Weights of a small GPT-style language model, trained from scratch on English Wikipedia: MLP 1344 squared ReLU, 417M tokens.
MLP neurons of a small language model. Each row is named by its layer, matrix (up: input weights) and neuron, and shows model dimensions 192-255. Each number is 200 + 20 x the weight over its row's rms, rounded and kept within 0 to 999.
After each neuron's rows, "fires in" lists the words (lower case) most often at its 100 highest values on Wikipedia text that the model never trained on; "fires on" lists the tokens most often at its 100 highest values on Wikipedia text that the model never trained on.

L7.up836,199,153,193,202,178,210,237,196,196,180,182,210,230,203,192,213,212,160,197,210,191,208,218,190,194,220,213,230,215,204,217,217,198,179,231,206,181,245,219,169,209,213,182,199,177,217,169,213,218,170,216,170,219,205,206,193,189,161,176,208,189,209,177,207
fires in: "is", "are", "has", "can"
fires on: " is", " are", " has", " can"

L8.up96,185,186,189,225,182,199,190,160,186,238,203,194,176,171,205,225,195,203,197,214,183,160,219,175,239,213,220,263,208,229,207,178,211,210,191,196,221,232,224,173,216,194,202,190,210,185,210,207,201,180,188,229,198,187,222,222,209,169,243,214,209,181,220,217
fires in: "and", "that", "not"
fires on: " and", " that", " not"

L8.up320,199,154,202,216,222,203,174,173,170,230,186,196,209,175,178,198,199,222,203,221,205,161,199,198,226,195,190,220,232,194,161,228,200,152,185,193,167,196,176,216,235,207,156,196,231,196,182,206,199,193,196,215,210,218,214,197,174,193,162,194,167,200,171,168
fires in: "the", "a", "of", "s"
fires on: " the", " a", " of", "'s"

L3.up1202,165,225,223,206,184,209,250,185,199,213,167,249,202,183,188,206,204,182,187,147,207,182,193,181,203,176,205,225,181,244,175,166,206,200,193,176,213,236,229,215,185,190,140,175,212,178,223,187,212,179,190,228,206,199,205,214,224,181,232,204,200,217,192,165
fires in: "0", "26"
fires on: "0", "2", "9"

L5.up332,196,213,208,207,200,199,247,164,208,193,188,202,181,216,217,210,210,196,198,218,194,209,189,208,171,189,221,177,208,175,188,220,181,162,196,212,196,222,202,228,216,217,186,220,233,156,211,215,187,189,186,165,211,161,211,147,206,203,186,249,204,223,193,168
fires in: "a", "an"
fires on: " a", " an", "9", "8"

L3.up135,194,206,188,181,192,189,246,141,224,215,222,225,202,172,220,225,195,229,190,202,214,176,198,181,189,249,205,256,185,189,202,173,187,231,184,200,206,224,216,207,203,222,166,191,212,185,207,208,218,223,219,227,168,189,215,178,210,193,228,190,226,210,200,216
fires in: "1", "3", "4", "2", "8"
fires on: "1", "2", "3", "4", "9", "8"

L8.up31,182,206,179,235,187,272,232,191,181,183,219,172,160,166,161,182,213,215,219,211,198,196,226,205,200,210,229,219,198,193,192,203,208,202,198,171,242,198,204,205,187,208,200,213,193,186,238,229,172,216,173,207,179,180,185,209,211,171,193,196,184,199,216,217
fires in: "and", "not"
fires on: " and", " adv", " not"

L8.up899,208,225,219,216,178,183,215,214,241,181,218,193,192,220,253,185,191,182,174,206,204,193,194,219,218,177,186,185,200,200,215,222,208,210,184,226,200,233,195,167,197,168,190,246,204,171,189,214,201,209,218,216,191,165,202,241,194,194,219,194,210,223,223,202
fires in: "in", "the", "of", "and", "to"
fires on: " in", " the", " of", " and", " to", "s"

L5.up501,172,195,177,173,207,218,151,194,220,177,203,240,229,187,203,207,229,175,190,171,192,205,187,162,192,180,200,213,215,193,190,206,218,148,216,214,183,189,191,207,189,225,205,193,223,201,169,219,175,183,181,180,201,236,202,191,194,180,203,225,182,196,192,201
fires in: "2014", "2018", "2022", "2024", "2023", "2006"
fires on: "4", "2", "8", "3", "6", "5"

L5.up528,204,196,190,193,178,201,214,195,182,218,182,217,193,152,224,174,236,218,194,200,163,177,223,225,204,211,182,196,195,259,190,164,216,188,195,166,179,198,178,227,178,167,205,215,229,189,216,220,189,183,196,138,221,194,216,191,210,158,187,224,177,188,222,164
fires in: "a", "two", "four", "one", "three", "24"
fires on: " a", "4", " two", " one", " four", "3"

L8.up872,215,227,236,211,180,197,219,202,163,214,198,189,201,191,175,214,184,192,186,214,203,191,181,153,195,179,240,213,204,182,207,199,223,233,189,182,168,212,191,204,184,192,216,203,222,225,196,202,221,227,196,230,196,181,182,206,205,192,186,196,223,187,233,197
fires in: "and"
fires on: " and"

L5.up786,206,207,227,187,208,184,214,201,212,208,165,201,196,183,184,206,190,192,181,193,218,187,204,194,203,189,197,228,217,187,170,198,212,184,194,219,209,219,210,186,224,194,197,180,184,209,208,189,195,203,163,177,197,158,231,219,219,202,189,190,204,200,179,211
fires in: "the", "his"
fires on: " the", " his"

L3.up1080,198,166,207,194,236,172,208,215,181,228,204,212,193,204,202,212,209,165,171,174,165,188,217,151,225,217,210,242,167,200,194,181,210,236,161,219,208,202,204,207,167,216,206,192,191,181,179,189,207,213,214,176,175,198,197,193,230,183,213,189,177,191,237,186
fires in: "be", "been"
fires on: " be", " been"

L7.up457,216,172,204,180,189,187,211,179,206,232,212,192,187,170,186,219,207,211,165,199,189,217,186,182,224,201,214,209,224,184,183,213,214,213,200,187,185,214,150,168,203,168,178,184,204,190,192,193,188,186,218,189,179,195,216,194,197,175,195,213,210,186,206,168
fires in: "the", "these", "such", "only", "international"
fires on: " the", "ual", " these", " such", " only"

L3.up874,225,231,194,172,199,182,232,207,231,179,202,183,186,215,208,196,203,192,178,198,210,189,194,174,174,220,193,200,181,195,221,205,217,193,199,234,201,208,235,225,183,175,160,175,186,223,192,217,227,204,189,197,197,202,211,186,179,188,186,171,171,201,199,176
fires in: "to", "in", "by", "bowl"
fires on: " to", " in", " by", "l"

L5.up704,211,187,195,195,204,208,218,189,171,171,199,224,207,214,214,201,215,182,159,210,208,170,168,215,210,172,231,200,198,187,206,200,187,160,172,218,189,228,222,207,187,214,160,196,211,201,200,205,173,189,193,204,222,192,187,221,174,199,185,209,220,187,208,171
fires in: "2006", "2003", "2005", "2008", "2009", "2002"
fires on: "0", "9"

L5.up821,199,179,187,148,182,256,182,149,186,224,174,222,197,186,218,225,194,229,182,184,198,219,222,198,207,207,243,195,189,211,217,194,199,189,202,201,232,223,207,208,206,175,194,212,208,183,192,185,184,198,182,207,160,202,206,182,196,190,215,161,196,180,204,192
fires in: "with"
fires on: " with"

L8.up12,186,193,172,167,209,185,232,189,232,229,185,207,210,202,183,194,180,174,210,171,213,210,179,190,189,174,196,234,168,204,214,197,201,182,211,212,176,180,186,208,214,188,209,202,208,201,173,201,176,209,217,212,195,218,188,158,211,171,203,241,205,218,186,150
fires in: "the", "an"
fires on: " the", " an", "s"

L5.up175,201,202,206,202,196,222,224,183,188,214,188,180,198,178,235,201,205,195,185,213,194,193,235,222,199,190,190,211,197,181,207,191,215,197,211,203,192,199,181,220,193,183,184,218,254,173,201,221,162,190,234,190,206,210,181,217,165,197,201,202,149,210,182,214
fires in: "the", "in", "it", "he"
fires on: " the", " in", " it", "1", "0"

L5.up324,199,190,174,180,180,230,206,204,224,173,182,139,204,189,242,194,197,197,217,242,176,201,215,207,181,186,218,199,166,205,201,202,186,176,212,185,173,207,192,218,224,198,208,181,226,212,213,230,197,177,185,199,217,204,183,224,205,217,213,191,190,199,195,206
fires in: "0", "1", "00", "2", "50", "3"
fires on: "0", "1", "2", "3", "5"

L3.up14,193,203,204,197,181,208,189,213,218,197,203,216,204,202,223,179,186,201,182,151,218,171,193,221,202,201,181,208,207,190,224,249,199,160,194,209,195,237,159,176,230,203,157,182,207,189,203,207,195,190,211,179,210,186,166,178,191,200,196,224,171,204,182,223
fires in: "in", "m", "the", "indoor", "over"
fires on: " in", " m", " the", " over", " Ind"

L3.up432,185,236,189,197,223,202,177,198,187,230,230,228,225,186,229,231,246,219,198,212,233,198,169,163,238,194,185,205,165,263,205,182,212,197,219,225,210,220,172,172,208,204,210,208,220,224,211,216,204,194,202,201,168,216,210,195,186,201,185,221,228,220,174,223
fires in: "18", "19", "17", "16", "15", "14"
fires on: "7", "8", "9", "6", "5", "4"

L7.up550,206,216,179,171,197,167,178,225,181,172,203,191,237,191,245,225,200,193,204,183,221,205,193,187,216,204,230,205,230,248,190,223,205,198,216,207,214,227,202,206,193,199,177,237,207,199,203,189,189,145,217,181,198,188,182,154,181,211,231,188,189,245,199,201
fires in: "to", "by", "in"
fires on: " to", " by", " in"

L8.up1248,190,189,232,204,221,175,241,210,195,156,210,210,213,196,217,192,214,196,212,223,210,217,222,182,190,209,201,199,218,216,166,187,212,209,196,234,216,216,200,212,190,218,211,186,186,200,204,226,191,192,209,202,208,175,216,165,209,195,191,208,204,213,207,181
fires in: "the", "in", "united", "university"
fires on: " the", " in", " United", " University"

L7.up1225,216,185,180,173,205,241,178,206,171,176,198,193,224,166,233,222,208,226,217,216,200,176,169,176,185,191,225,188,186,218,224,199,217,208,180,205,168,195,192,220,221,212,196,244,210,191,190,209,198,154,231,205,197,205,187,144,227,209,188,208,176,192,229,223
fires in: "and", "have", "or", "had", "but"
fires on: " and", " have", " or", " had", " but"

L5.up1140,189,204,195,217,199,226,232,179,203,261,186,187,219,185,198,197,202,187,196,197,176,188,177,218,219,214,190,203,200,242,195,214,187,215,186,221,182,216,214,228,186,167,208,237,190,202,167,240,211,192,173,171,196,182,208,173,204,192,224,216,199,197,262,193
fires in: "two", "one", "three", "four"
fires on: " two", " one", " three", " four"

L5.up1203,222,203,223,142,185,197,223,201,197,216,189,191,199,163,241,182,218,226,192,206,188,171,203,203,198,216,218,219,195,198,208,159,201,173,177,201,183,219,191,190,184,195,201,221,202,176,182,182,215,196,197,176,187,185,221,184,214,214,176,208,211,176,200,206
fires in: "with"
fires on: " with"

L7.up418,195,149,236,199,185,212,227,184,207,184,202,210,168,225,222,219,194,205,191,179,188,219,195,195,207,218,182,201,197,243,217,194,167,185,180,224,199,186,189,174,182,200,210,219,201,200,173,197,202,216,215,209,173,210,169,184,204,202,180,171,181,187,187,202
fires in: "be", "can"
fires on: " be", "n", "t"

L8.up224,201,193,181,197,244,203,258,194,196,186,171,214,185,209,193,199,210,177,225,192,193,215,229,194,201,238,220,216,197,227,216,205,194,208,223,221,234,198,230,201,187,200,227,212,186,175,193,229,181,190,208,216,184,188,156,214,194,174,193,223,196,231,194,214
fires in: "is", "most", "are", "be"
fires on: " is", " most", " are", " be", " was", "oc"

L5.up492,167,179,179,200,224,211,220,140,202,206,201,222,184,198,196,192,194,181,170,183,179,190,221,187,221,207,217,205,223,179,206,173,210,197,220,215,196,198,210,188,189,188,182,228,190,238,197,192,203,196,210,171,191,185,199,167,228,168,203,225,178,206,203,205
fires in: "after", "while", "as", "life", "following", "early"
fires on: " after", " while", " After", "After", " life", "Following"